{"norm_place": "pre", "norm_eps": 1e-05, "qk_norm": false, "attn_scale": 0.177, "init": "normal", "init_std_qkv": 0.0184, "init_std_up": 0.0184, "optimizer": "muon", "lr_head": 0.00496, "warmup_steps": 200, "schedule": "wsd", "decay_shape": "linear", "final_lr_fraction": 0.0, "train_tokens": 267500000, "dataset": "wikipedia_en"}
MLP neurons of a small language model. Each row is named by its layer, matrix (up: input weights) and neuron, and shows model dimensions 96-351. Each number is 500 + 40 x the weight over its row's rms, rounded and kept within 0 to 999. Numbers have three digits each.
Before each neuron's rows, "fires on" lists the tokens most often at its 100 highest values on Wikipedia text that the model never trained on.

fires on: " to", " the", " have", " among", " be", ":"
L5.up1879:520482524527462491569477479450437540506524485457513548500499434541528545471477463508531476450441491529511595546493521557507497575546539524477523484565502483548474501450472564405559419592487466475590577514502515539469446548543548518483481516446479504518524493518571473488495507578573473551467531522466468464497491455500467487519500509493508490549492553545505594458518431430564480491512496553479547459457451575569491537470503492523486445550501476474512419449475474503488474495501504424521548429430554511483510525523488480505469554528560506406497530492421485464462482485521515569453537599503463447505514534521449481449485519447529505524497510474537517483573450515454523479519515481508440515501504474521507492506548471472545511547547533511566493434522534494555440511480443

fires on: " "
L5.up1536:482581489478499517521521473493517494538542579452491503518513453574494465442545505492535493559525498515483451472551455498460521538518506467520535482550514413530479499479462478475563431381505491465528472496549516413528473430491484508452553531491461475569490466525499499513448471520537447536506528585508488479574438508472516496548503534562464437484522505464495542518522544486537588557464410502524504506512551512540480496535503490474491535478484486461555526591476458577591545430466512519528474473537543518552529546490444552558502453482465469598431458530502520424428532581500557490539490490503495488476500455459438512540576421526454438400484488484529476475458509469475489497490470521566519490467557491526533498519551483581518478440477520425482521551447517469495518465526469

fires on: " ", ".", " (", ","
L5.up1939:500409574485513429469503505506484447522499472431478544490484528520445460479485534517574469505427436509481495587490545498560540490490382487457513466469492391601508510442418521529526507604469441503525492540437517416512502481520512471483439498536474410505494463504478547465432483479486449478485478507514479549520473542447538508497485473508516481475569524448503545453467513443481538493515416516567478488480560440476556563484541493532502455482405459563480495523486479493553536521523575468471470527563516537435465565462445543480481488518492527498454500527502525512450567553523545462553554486544469482522524530540498465487523509481450422521521592467487533468559534465488481483505506515527518469532504492486543452408486525478473502470444551475515553477454508430526461448539569

fires on: ".", ",", "-", " of", " to"
L5.up312:487526446538533500525449495515439594562560536455450613451503470454491523497471529504465521451523506479465528463517458498480495447481493455543527554506559466464460396498377460543495450512471556481545500559534475469442544537536524514476519488486543476500438471505505519434412547467547504500519528556493465502477523457413491442543555466549475468489552504475586493535509515532473420451464468507517509515551535491452480526482525510526478525500521463495454518483470555385449491542472464455457485515498499546500538546516488466464582465530548443467540528496569485538513472518516493491512460540495456484514512500512471586522583462489580507473519525500485478573440508521481560376450518439468482513500563532573455472514555416484535504472473476566597456483544555514526492457560500

fires on: " and", " to", "–", ";", "\n", " |"
L5.up135:469530461513478500520511580547506485553510492511500431480485487436490461510530480503533465416557568551502429548474431449509458564498492498484548528476514499503512460528548518518554447531498547492452498508470515406488515526561628557494490515509493506520518485517419463485498544507433401527428452478457478497594550498462516507424497560471533510439501510481519563473534552509549464512463498509509513551556545518529513495483544469522533455548536469569481548571562509469440501546509465460493537470511606525489471504442570443517501496512485474558490467511469453499557531543506490452461489556513523499519456514511525484508496503497507465479461537416541460465452421544488523466494536469475453491428432571528502505535521542526494506478547451492458436453530586557449603539448513

fires on: " and", " |", " as", " of"
L5.up1767:497499518466485561494476468523584517460497488452531528448502470544500476520574513536487418526510518482448417583445479492501561449480528621431493561493574565490485510484507473490489542396462521466489473587475545504499492445537528507523475463429556536470484484452469503551537451472462495482454505408479548528517488469432508518501524406517524479511489497482558515507479528535429533480529506516515551483520513477475426504456541523544527379547596400505477480556408481472513545543520457466484556511514518439491466477453567459506499505518604488434481463508470469495539490560519496558568499504588514522480459520477488512487507495497536517564502501460435455563466504527567499521462455460533539533414493558547480525498511541529502526437486487510483487550511536456468525527522487

fires on: ":", " of", "′", " ", "."
L5.up525:544516492519501432557529554503515457510503495481530494537511503533533508478540544499512594437488487532523484508474512559451479530487492446459530469540529434481444512454515481472415491527457494525506490585411506495526456509563501553494465502511513510487479504526483490465533458505504502562537523421437501587444512475496452466551456592475471485502501483447525517522466543376508509545438501549436497493520480483487543502514503446504536502485467483437489516448448478554526500514454534561493429549529446427534558550481456528495534516543518515575496505510400503512501528480548547531468553476517493567493479500491494478465602544467388521487547439497543546532509472467544560480479441439458510534541472485431456485504493433493553476460421477457525479466456525435519470573520568

fires on: " (", " has", ",", " have", " ", " and"
L5.up637:475468444538558541409515450503584523452456464397461548545454542547452505554572514483559547495489568461466558479557494481524522470525526589537512459475490565492509541425582486482511451509499427500548470508503577519555467524461542491510498460537497491448512456499478520471515507540467462451475462514515478496465521533485524494523499512483433489525454458487487519536524490460486508509542458522425475570466582493549508526462566476508527466452461511500486509503482492427542443434571472484504525423512567570510494449505520471475445513518529522502575515476555447561502511485490526545493518513506562492528432508537472485577534537480477535464461488524531533436491555387528395459568501491465566563465488492582535514541438554476496483542448539469468509579436552515514485565483505

fires on: ",", " ", " and", " for"
L5.up983:512547466471478531578431437507541462557630524583439541456487447533428497426511564536513461494508527563497500467553520572518508583435453485411526548513540493495427509460513537503529508454508437508550479554567492444558450428564472550479499426460451498458503507550473458424473534530479519467496461541529520490564499491495504506479495440472459493446472523450501481470510536428556479508509484519541518505448513463496387570440505544501496541402417571480523458514559547411551497537476511589467509428516470489489509462496494459442481523441368462514457535568508448450427474443542470496537526500491476499456496565517540490551515432508472519429426496480537520468458564480504504492478566448482539429540510519590502527475526465522523526497493481525566555470562570547515510522634540

fires on: " H", "ol"
L5.up2580:512512541497463501503472544495532579464482493510531480509482488507447414450469507537556498496529492510556479567492532453472495483501507482518527558459492560501467482469481495502438505485491479525487453572439422449501534501432484631470406428469503491415486511527487529470480558517496486505561504517563494401519547489562591598492508509565484498545483473515476559485531527512515424494443459505591503498513529487483395485510551547534488554489520478510504556501553477483509542514484608446501475489518525460473458538502428439534535486489475474452432562463506442511482546477462467591456494487505529421512445464572440510485523478470455420544471451464516523462501512486503534493560529506524454505483546521571563542500554489551511537533500501486514480498544538439509515510446456

fires on: " l", "l", " L", "ch", " H"
L5.up562:559572561491494495481479461447470523442453532458582476580402413524483484487501501530522490494561508489535553510515481448503545570499485454444538476538514484546432493493520498495483437580485534531573531473475486488487530555460550531557541470538537517450479491461495526496402480471488468467546488520478513511530469460477478492468551472504521523446525563593513487534500535471509481579482513445497517480453459484560337563468430558506533458416540521499465518461544501551463503559461499451470499510521528484491510501523539510480506513544480542480463538516461486513468500437495487538492457477435511468564450482525528442544551514412448488454487531486580525516495472513435524580529521494442509610506541506390497543513462563552470536432494485501555509470473515497480531498509349

fires on: ".", ":", " ...", "°"
L5.up429:496443446552462530468446455513473477490515458502524481484502531516465517469497534556424610495513435513550520550497533452428477544411497512450509503545509506510548474551549456427485509506508523526504489520490531400481483469517497563449523543499469470466448575560496526431399485454518467519528442486538534506490541418425452566551432489529497483479537474522533432446503578426515516586465509507464510523572558480518458453521508545522546428464479453449500539545463496489487547462535466463525443491602468501558530537483496490556541420536529547513504514512486533510592551479484463516466508463522463430465448488470512516497500505490488450518480516478441522512535503513593478473508463477412454469490470493478550517488502460497519503496523440459490539457573535518417456506543527

fires on: " that", " what", " which", " and", ",", " to"
L5.up747:527477428508526557504498513453584462475466482530456434406485528527454467448479511525529566499460513446514453500460453470504372374495390466438486541475491490577512542528475521450510507588525515507472501457521539451429558514570468519519546466495434504510504483531454477540513443513445481439495498515509521579561510521475501528486516543468509527499476428475478487527409513473458447483468447462440482534480541523537479515499472540505490532482480501508541473548447440415485451500489507513509517514505472545502570518447483480548449493501440551479533473510486488565541477521507562473529538478472461508457528518478482503517445464490478434425447552486508482496539550477539440489502594413500517485443530547513456499524542465514547542456468511579430487484458556514445496551494480

fires on: " St", " of", " al", ".m", ".S", " No"
L5.up399:472546497506507461541433487492536455505535480573520422461471495425567455500471448480493472441520538475477530517545478485514489391461397531480583479464523546571456516460560490475577509550532515466488479478522464530512635540536460559538518424466504532460515508580435456539497534469524465568519502443499472550463493523490501545527502469524491437481572532536437494540444558458467484528508549453529561465486468489462559498548518554521448485486448440487557489461499511481485489518499525503506564502529505483445521399472494484507537488511502553478566533421492507475514500542488502400591476428468503490457472523511530473501511448542539466520527550473457484507505489451548551414489447504515448485482432526481486506519496517444496477472446524442477505512485438496513496532476546

fires on: " P", " p", "p"
L5.up945:578472515479492461430535467504522562526514534546521441521530465529485512475522436464540481504530463532530491457483474527465490475572436563522465522467519446539504487544526456505480553511557560473493472524465515535560508518431490539522488483508533440516487539471458484520494556489469467507510470504459473492466446548550553461500535444530508477498434486512473525440456531514433513506459451517508536540480476544511475469507482517539515556544542522488521485531452471458481544436496488448496475567506466499433517495546466518604471525585487474500522513469519454423548435535498556547515561513538500523438415530481491482425510449511571511504471491479516508493530541466452429496538540528461521542569513534532448498527568586493433567501394454521480505501447532505514508488505486

fires on: " P", " K", " B"
L5.up2319:500505460524550525460512484477503531508496489503484416540491528524544498435479504564552540476511518509523445448530574448485509537528472468542535530434462452389609527540493525459525512479475523518510500477549504506504453516471475534457434475508525513463505501544454505490465460485468470533540544450519475494593475479523502462516519434524459542441454518500554469473484488521522562599537512548578478471418400552607505477505444474478525563477589512494457436485441423544552523420575512486510452456498497414494466462519529554454498551517501540503482485578545450462454494561523484527528516511476522509528485513455438480499511527498556455462535492515468521478494555568509446510558482499460525586496479508490385473513572524507560471515433495493542462484596501447512542547506556

fires on: " |", " |\n", " ", "\n"
L5.up2128:455551495540495550503490458483490469469487539492569554535502519491509523490453450513455505444463532463538429519524493520506578461488557488541502442493568489521512532502491498520407486444475441521484528449500510433421486550439476522529436504506458488564496475497457573489550468492519536442425484558510439489546409441565507534477454446468552465415567453498519418489456510488523440516508476544538504491475507547524539498517534472506467483499516437495515523481493499520502494432575406521510483525487498472550502460504514536462505535532483465598517414431506544443466521548585556462551480467471532451565438479462477484522480467466582508535542513547477552549473524513533509427591508523493527505549455504482460422484513554515522423495460509531440442505441516479518506523557507

fires on: "\"", ",", " a", " |", " and"
L5.up122:499566562474513521511502545431503495428455525494538492499460474535468513415538444515477534493488436520517473439442503470544487532498457435495535398533567489565495503536560481450511500502547508501520393526507493574529454550520501531528536543483506444534497523504547456486487536529468468494474494570520497534596481458520536542485513521447480469537479531415462476547474403421542548529488540578538485531490503503508511450515533496450521534538475513517493471435503478536535598549532514542419436496524469485546488556490554454513478476472520474580509515491511440541647528556495502516491505457474454505567572421531486509459522465557542507446454522448526512478480455559515509518497547419450553435436488548484451490510484467478490529488483484484458445482539514468479502539479461

fires on: ",", ".", "\n\n", "s", " |", "1"
L5.up1020:423429433512481488494442507509455491486436491529450541489471512522439540480498519571476568525488364484552557531508496521446465499437527479528508552506525503586482431589527499475539572491530453591524438483515482512482456456540470513520579522538492461577498504491566443501479507468503505496565568509462484508502536536512544478577474465445533539497511457484470544488447494545477539487494541512504477527431528451511464505557561488485560520441470413505485511524489474479466422464467519459451477538569549485501496566486461440521514529515573542539518508518480541552516489501473596466497485460515488434524482491475514494553507500495564551549487542520506542565473521505515500459518507468468536404510505608441486488516508427495509551478541459502458464490487476426416541549488498

fires on: ",", "|", " (", " ", "The", " the"
L5.up30:495478509460473549518561507427495487470489460563495446480493521486453552496471465493595474532497483544482515535405503582592491546531453432510515534481467490508493532464434452455515459492509408525484486484414529473606518502495554523538416513570506534453475467570453485408487503485501480491508544461514560456563490555543548563536512455548498483523483445567509552446494466523474472533421434502507525513495494457480499483492482520501480537482515477600575465534445487546447509435523490500488481561494489524480456525460487517495566436523513560557490513441468487514467497514479488563494440478485454479487456493530447513495517521526522490433540520561498449564522482556517441452424519479510581537505513521541506476513433472532556446502531451469413502525496527487406504409468562

fires on: ",", " and", ".", " that", "ut"
L5.up2481:530453452467445476553413487523519492516445520476535500469556530520457550517527476468494471525520504538476459506451500475471574465536433526460560518468491513499529507486437527460556554511519491474498461568496511453502505524564487482461545594514450535505504508463504522493534529490535496476455531512515461455442550460474525480528459516462498542414572488474464628406485470427502465509498531560486496521577562455495507494472546582523533445392497525526559463453505465478457506455487428566521511504536513476587369521489476474503489531491490487516462592475490529469550525492543496432454517480535482504520438548456455436497501530490528526571508527527513494561492489486486553551507528461475517515455471456530483510478505473505522481460534419483443512490430485484499498512515502

fires on: ".", "194"
L5.up212:483483456536544461530501570568535447498469451443521382460507505466464546520467490431399552499544473620517511501495517490547464485493512482483458513502546448514528469478484491455492523552562481485443570511541508465438510541478487573482505544529489510489498544454427484586451437554473489522545502458540495555509513425527503461491466510505530523505525512529491512546506556413541510543562496544534467518564459498601465476509493542489512447455502447546550490627523454503522510491517457492541475571582478485522491560461445529436594484434529526467506478448517513508485477464482436488533482467453530422441414504548429467440520536547539483550549518510495513503471501524560526562595486524533454530472542517496481528538528460506505513485526472461502572531482559511533475454515433

fires on: " not", "0", " however", " had"
L5.up684:570550533478568520527493424470466521459556537485547493553498538515423484531459471514456472566559461490583496541491480424492474547486530487459540507550512524521574477476490467472551490539507518460407521497515488426456505427451497494492568521513428484553466553517470526477455448547498447480468490486461535500420483553460512500488593448504509478513398487511565542517507511516524467503516503505493518480489523501440507497522533463558443454479527444516510558553471558539536473514440544556524494554553462484539511519481461529551514556470501497478459468575462614529405511470487404479545486446505469472481524469570430419507548479518553486530478516434467499468541514434500542487458504493515523465512486429534536548467514564419513506537463590476498441474555485519533468489459547

fires on: " ", "1", "-", ";", " |", "|"
L5.up2821:541516496542437549555452511480504483494491525517564511543481492434513433531466454519505453489506610497532442527469490427527528528555568459529569564497502537508462488507509508530544502460526509449533510490531527467462447497577493481520489449534526492485490522527524401438490549458427541537505531419508465481453415474461550465486493534485533507462437428542505477525457467477535535484432530501487513475465511472600483575525499507538507566490472452489543520524420518458416494474493465455462464463494476482498487589519544464465514521502406496472466594432478465548500467454459526548508521542508538579515526508507488520514548504435597537427522569470472512503499516453503514468539517482436526509450568534538570489512487471537432535520552580475453478554432465570434560432422470

fires on: " F", " St", " P", " Captain", " f", " sp"
L5.up1886:553532475560579534460509461521455530477500443421523513488412469512465488516498504451526457499448461452431542487486588530495595553497428522506493557481548503466519496525494522442502475477540490504543433562510528516581622501467484542547539537551502484564446487502560529573457515531489519522485442460501487531451488501459540483450594545472504479504469538511475442514493480476546529540525497510513468452477487485551608569520492515512519542540512506452556529485400482457507464489464437471515481514524491368487496465424509470465494561423509525516476477477435547426565475540558552536540460502561466480534467449524520521522501497497581544409487527552550491481491558556498500547502527503518507511524521476466504503503547542504564506510453444455444475450475461514447454459426517

fires on: "."
L5.up2702:504553494512501483484486526560482476460493485414535427479491552560526579476413487505450498461555524555486486529568550460453516437448507540479545470495547472489483467515501485496461438510556496531457523532517534387472519548543525541446532518459506485465433521548502474486504434480530545496556510514517507553533465449462393427544464480452476474519489482513400485445534441476496451544518501527433521517496597526523453487511528515503522493509481521519510494488393596488492465480504523514545486485537515483516569468435481567464529491520460521461520525506477548546522567487442443561475515438479524422453487522518524564477477551560453426504526496477501467457491524486547516472513484465481514491495474469552556539547515504469478500507521486449494553517455486558480427537461467

fires on: " (", " was", " is", " were", ","
L5.up2851:492461549538477487442552560506473435500473525429467586473542485507506567506506528511534449478486507521465469451504533475511527474494478439513488488501495518501531480485517513557508527472487375556480491515460480519418495456394554399535478464532482485500451517549473534442512546494512542459517503467452487470498482511518456430468536452487492428519504488505524479520456507504505507471487497518445481438500484479491478516526574502463554477467537431459433528470465505451520422499586487500576476458579550533568505452483535448550514511586548528514560525505511493497485531537545573547474503507574436531404456506458494477454445512480506437569488390531550522495472501469519457529532526527474511500433470481531485497495504494483533586474523579567532543473504513465474498486379421

fires on: ",", "-"
L5.up346:434479443516529459495487426497516507517466513490432539439505400489480506544523440489522526385557539525472460500510449422506509482493498540523533469414489548494522462423523504495487488565436529487443484493459453485513515575447535557465466529499579491484417454504557488535488587469470484508480515529555478545446562562498491493473550511490547596431501488471517544532481549550448502472452418528527497523491517464462579516490514532420472493610518468558524497474517544507432511592516462501446505452511521510509541510429532470457479468529544440487474419491470492505507497514483506458537529578551510493436583481626547502538514468479485508530554543507538533558463561497505504460564510488484482447460507465507475497578532423484548515544434559511442422502505536425451451462538463

fires on: " ", ",", " Girl", "ut"
L5.up313:505523489495438488539475510487523518541568482501476457498513416517436475521437534542451497546433580497469515491495522428504456473512446514430522437541458506571470552489487369451505557440600517449513471487514530543421485528457465485495456565518488456552512571538468507439505505484505564515520494570523474546618452475516453512505493471543482498493475481433455540537452532482538503510464455518493547530495555511532500512496505575481544470510463482534572440483432484537496536503478502507543505438489497531475480527518560472501434512503474482501475482507472534514415517553569518577428553442436562527577496468417487564526526492491453362489526517490502483519498530469481520456486476515524528474518502485565527510546497473516492515551486534494481459557570507442477453457465458

fires on: " the", " ", " %", "–", " to", ":"
L5.up1125:522563518441495552485477545589572527469512410492508579519492526446534474547586479444471555548401521569529544465502456488540475474544521485544418447522540453473494514505517479535491468451488604491503476503445532480500503544545522527433478463559491521513449523496424512488471495477533569477488539539483527431482460519454541443508536509598496483502530511493488546501530521539445519498566460403469492501526490451472508466511512455470479482520499501462539577472497559526493534480488472490405549542479507469529476450509406456485525446455602533528413520538482446497549484474511538561536442490429506495563484496435463499574495507447581498429497469491476506495493519546486488551490484398458461474447473574558461439487579455468574453507502558479517465497506466540432444468496614

fires on: ".", " "
L5.up2409:468534466510489538486512500611481523578534523483561486421483436546547493446459485607505500517496505484484467551584522462469600566419510464567533476490483499486535495514456499482519463456482448469562470545446516437462524486481516506469471506493472509515472534489496496519491512526498525534459439556487528540505468445464443455531512500519476518477494481445478504445541507482474513592529445568504544491523493471527464483449548494487537501487448549548510442507412484524495523446465471492503478509463549530481579568426476559521521470494463445551382510459513462462506541543477473555423507469542476454460434525491536492548512549503502402564503564460527470495485558579520433465502467522518561488484566460462498498497519451443431459544495582496398482515489504492500459461559438

fires on: " ", "–", " |", " (", " the", " into"
L5.up1327:452610483539511478445538448487440484520461446516473483425519555523474486483490472495520537525546492498474528509522431428479572487529441516484432494513512546395513453467550432559458456452485564498489521521419501443561564511569578473517583549466492481434489518558510460464511517499475554486502484465524458519492542498505461486504511487481555496450494435445481464468464497418576498584435432521520459505492498502531465502509494436554521494528439490529513551525437542451467565532639477474560429532427563518482482467505474493497523555493519515500554503492484490474493476497513473575548489525495475447528465495565511510477444487456468570459438530495451527442450460571528536510463542535489559509534558541462527478503463526501454477488541452459537494534446522570513523560481559

fires on: " and", ",", ".", " to", ":", " or"
L5.up1330:525466430459535435498434562491491496464509518511403490481464512479463570526479523471483543463481473491497455492480485485494498513491506396566539468594592494575556503573519523553519491509503497510458527497478518506466524569476513516415525555475498546489549482600499566512512502532508454416473483508532511456494553515526457421496492468531543441458424527534467512463511487508435595536462491486462516501503511518535499454508570520483473545534460486530478462446437525534491533617481517492487381501451518557490481481493492482576510530510483489508462553525481402515578490510486497479546490499511509522483527526483491611490500475533518493530393467403462479467491551433504488380514485449481423448425501520544456509605508449493529461465511502544559522482544536422498439518484566

fires on: " K", " H", " S", " M", " C"
L5.up719:497480452543517484490505520459550429579471485514511426551450534529447455494502485537520443460441469475601492499529508482542491521520495498504488540465468488485535512458477489458398459502415505475559473448573484553483498560490455460440485476512525448489454530545432543455448429529438487511492488516518508448507485360575538541519506457587515552416512506489494502458493535561514518504447502556531498514477518478560463518522469537502475504471534527502527506464449526509482531452477432524478525517528516487435504548518446414475575518514485471550454451554451565474489511584475537542521493514450456535455466446501492448503564536521472461485455495481612539541548503456553444517521439447451501532460434522463477519507513532507535514500491542461491513502535508455471491558429451

fires on: ",", " (", " and", " "
L5.up813:480538494452492535470596570572455489460419538461513541489477503520518520501481493514447463533529491488435562474476489516514535492520524433488506546486503549543558491495459509467516558496500480470478496547548511454576529508455532532494536507507489463524512524519532537452508521528449422509542473584556484546462483503554523500523496418477550439500482483534461472523518505518499511495459417518459511510539520369545465480557465494490514556475497496485501579558479546466544513486508481502455527443539536526517438493525513504458471507518523571582515550602544441527474483547552477549490500620484512544459428518488427485484485503464473532469474541451504461547535513505540509449533572447548499522461480538571445468504493529591482523574537458443444576516494583486509521478465479

fires on: ",", ".", " ."
L5.up622:428547487497565521516468476455575452490483416519532538488583465462420487561434464484510494404525519509506522557571482502516422418510503531590454519457491554463499480473512509465541467529483418467440444502527493496515552490457533530473556451515477536491451471456523416498449517502493507491471561525525536542462477453458462533549545484537589525476448472435500520541478528502482498494517446516504492584455466462472499457463569610479500519490473527449462479519496494540535427560491466448555446400503531476504561497480488513491542525554495514476514522522489436499554560570532539482553442461529504519469562533515562498536601445513511495461496507520564508606535551455444463387502523540515519457450479532529505573510457431535487533535457499608504507507552517528507443430536502

fires on: " in", " the", " is", " was", " be", " for"
L5.up1157:472491473470477528531477523526482513489489377486470531531479493542480556515476434517524479496474481478467524572502559511497463581430580516505482503523487484486515449494555531449455566515395456505489494483480381563486522479473462503474500514570506537499525487509443499466466491574544459459479562475529530509484502515483515535476439476507506483511489517577447595508469432520507489498536541543453512453507512479551467496523504540534532522461496512464500455536463471522547547493515504515527590586516535554548498449536445466523481468564551522474504458482489527524550499537545497478533503453495494440537479476479490464469476460499508535537488476490540491551455435481472491544454448589474516524518516550514444480529495437489512535475560496530432456497504518485514525558398364

fires on: "2", " |", "3", " No", "-", " St"
L5.up1848:450518505522487504520489450438479560471537469500521509477449451465474458476458506503496527513477477468426478526501520485534523509528503551455529500469454461495475507586501473521491472534506443492515504471532485518518541497468496440499565541449478542496526539498504485476475618494503517546566517496494523492577564497510448474509479505612407489465565493565528503476446484507518484548441527517495540467489571476553461524493545536500526497499542433427504452457521492496559490551507467460495533508539478546459438466532457496529475504463552480444487563498521557461473467498540433472497544468540530532532561572486491506541444474518474517473559381442521488508390501465508546498477513541442534549556425479458468527600544498472538424477518590523518499452469470473466519442475533

fires on: ",", " and", "1", "c"
L5.up329:505506497469385552511450463534505566521516476413508516494566461459579486520530477540508488491453541500495480506562513472512424513499528452494549489541500481593474457457547492506514485465495490504540454518470502505548538487554527505457540511562447516559470560479570488474509581455527490551518460551487530509513541521491527514508500434485509511471489484477485425579509461448494582449509419492485483527524523514467414501510499549531526512548502548490501511506517500474522485524459535543563488559496516468499447483551526435492560491483488536543467558497449598469572562507506463451504542450524451478467529451474535527429564471513530456434456510427493525450502483493531459496576560427488502428455500484551529495506473423562526470485529526539492480452474498454466478535493475

fires on: " ", "-", "–", " (", " |"
L5.up2026:491431440508464491546473519550495457555575423433521508498564489471503530488497423599450465428533561480539514507474422558483467503544487523535514504504393524554532536549511491501467462435549526526556541471446527478444528464515534515499445487482472545565454517474512557509470501468519492441521527562515454513463578548495456515456393565540515501496492564539514447458529552423480505503467488533481515487611424410544502525471507514478538492524557495438465501475516429527498560464564521571475543556479474521472488486538537539497460493501505494544480548511606541471540529529576547544541560438586537440502536531449449479504555551520525441545506507483509548461556537521489489531457463494593478524536528509477485474481490528477521523386505524485461470500492495464519522547530591

fires on: " (", ",", " and", ":", " |"
L5.up563:496472509469537524560482506418538517490472426499467437514538528491468517536494540538559533497469451443461494468476566466504584480486451484588463565532499503477553547501548433483512488482528516490473488565496538485489541473464543472522509474454546520531508526566429506454517532510439499454460483507502500426535529499524454480539491509406452495467481527472441462498521519493509514476506473493528486532506549508496520474408571465521501512491612507479470469471531433479581484512525491518491484510520473581558425477549463555591534546552469539517606483474472543522514503464481453536487584554547459558528415490583441518505535556550530498447488476471525545477493534515481454523557480438450461543494461488458420407492459486479473458539546518469532495572527470489504521505455499

fires on: " ", "N", " n", ")", " v"
L5.up2225:448531511448446508521490466454528478535516514467537567528495511521544473461534484507475557456441467552490483453475452530524556491531466553476551503482498493424523538516492503513505428488498483537502508416511485497522478556561502455464525480544466460518493501457507438526528566487477453513493519529452463552561521465454403532451403443473453505438599448529543487582551522474521568511485511483480531513457546447533491557502430503455509507486518516521511585460526516541591516502457519518559498549535487563470487526542443553485474520471496484520411558561466521503489463486472486460547466520476513554514430537439504468439519536536507523541538509511566499444465515482513530532582453464448594461456509490469465422483482541521428419536512473456413524521585513499436459572481496

fires on: " became", ",", " and", " as", " was"
L5.up868:528527478432463480539538532483469562537401581497475525486493540457504481458450446592537505421467546495453456456547540423609531542513523461539574589526577525511510439476466479516462508542490522617477457497419534530467499495485539477475487544486467543511537525520556546501557563522447545471543529474570524465560500442422464508490437474551472483572477491473471504437505497448512496537515480493535497529456525498447439568483468496490506450525474546519541496484478455520512541488432433573515444498484505503513565491477541453468420532504449507553510569486480550429573572452483522446453569494514405516446548467514518558492555552485517513492475461556511498475518532455510535468516451497451468477476528510472507478446408447467552475514472518528432549436515517392486531497583433

fires on: " the", " to", " and", ","
L5.up2204:471529475543535479507540493516483497489548501462468580507429438494519432560580487547475501532499500430528500499440436471544447484417442534483469431530452512487529509463458554562472541448567468507482504534505462526558479525461522525521507499522511505652475520527508553462529472556506450529443503527508465481493501486404465494558497471492465485519524574509422508494489470451481500531498519501497525419484510491500496504470564468481453445532498527488538505568474520562480539495448555503463490499572430523513428495506437550473520499499570471509503540473550543561486480444538466475470458442470533463454456528513481516536474533505527601470415451477549575478563535505527519532516429460534525457466401533501450463549479476499430559525499535495505484480501517427497532500455537

fires on: " |\n", "\n", " |\n\n", ")\n"
L5.up1059:511450501489572545487480529510541492472465461433452486537492449431491521489515459495550560506435437519499454497497537495439525445496516483509499534498537486428435465372495486480492525547502475442501502498502514460475506549468577532519460553505539614520465485512587432530534459469490424512490502557466432541449515465530471409549474484505592498517464502516497442531457530528468452463496519559542550488561533475511510494505513489529477427543598469541525470509444484473463584509574428461511532458610506438580500377525509503440517470462455555477535440491541545494557498529549506527480454475447456529536491546548474429480508488461521547545561449472584446541481508594494458488509515414551519576498441529490459479512494519483521527550562524520495510545557492458477546587460539

fires on: ":", "′", " and", ".", " ", " |"
L5.up1254:532500413538469463572494439506511536437532494529488510432496535532470519517532517536503528455481472501613468479494538491484530495511453510452473508510480482508491533455428407534483516556470527428482517490510587516520537533491512480416503565519474539545486489501484550546508513481497508442510484543500445528546446455504524468629490499481541501453555531509587490516471542493439525530501537490483489566440519529565508503471473540515562450445471477533520473450490560511511630593529498522461559446539444470515544502541540439501539418463524492535488534524553467558489515588551547535514542401521554545585525559490505439496480500454638445480509491521548432524473497440507527416456510501540507476508481525486483514526576484552531575459392504538474534519529577484454432537530464

fires on: " "
L5.up2950:521548469448525518528468443478472495553522517552476541513491445508475462477464486517500496512509512514470480424514578473554525518493415466489564501491506485559540537471453416521497473466493496472494454481559475471453430476447525498483454532467572474467481565565458408550549503560483465566520446561482480487559495478471537519519468503545435500482536566476533493555502547510532513438500537572479475441454497532599537523529492575525509505455461528492486531495503470535594522477560574503514437473444452465501498568527496486514460518471480497516452504514460518510445514430504537529496502505535459487489491495465532477448493476531464444511475565493530514548509475518571468510565464492516466525471495555466522542470549574516467461542521489506511486551554536540512466569498505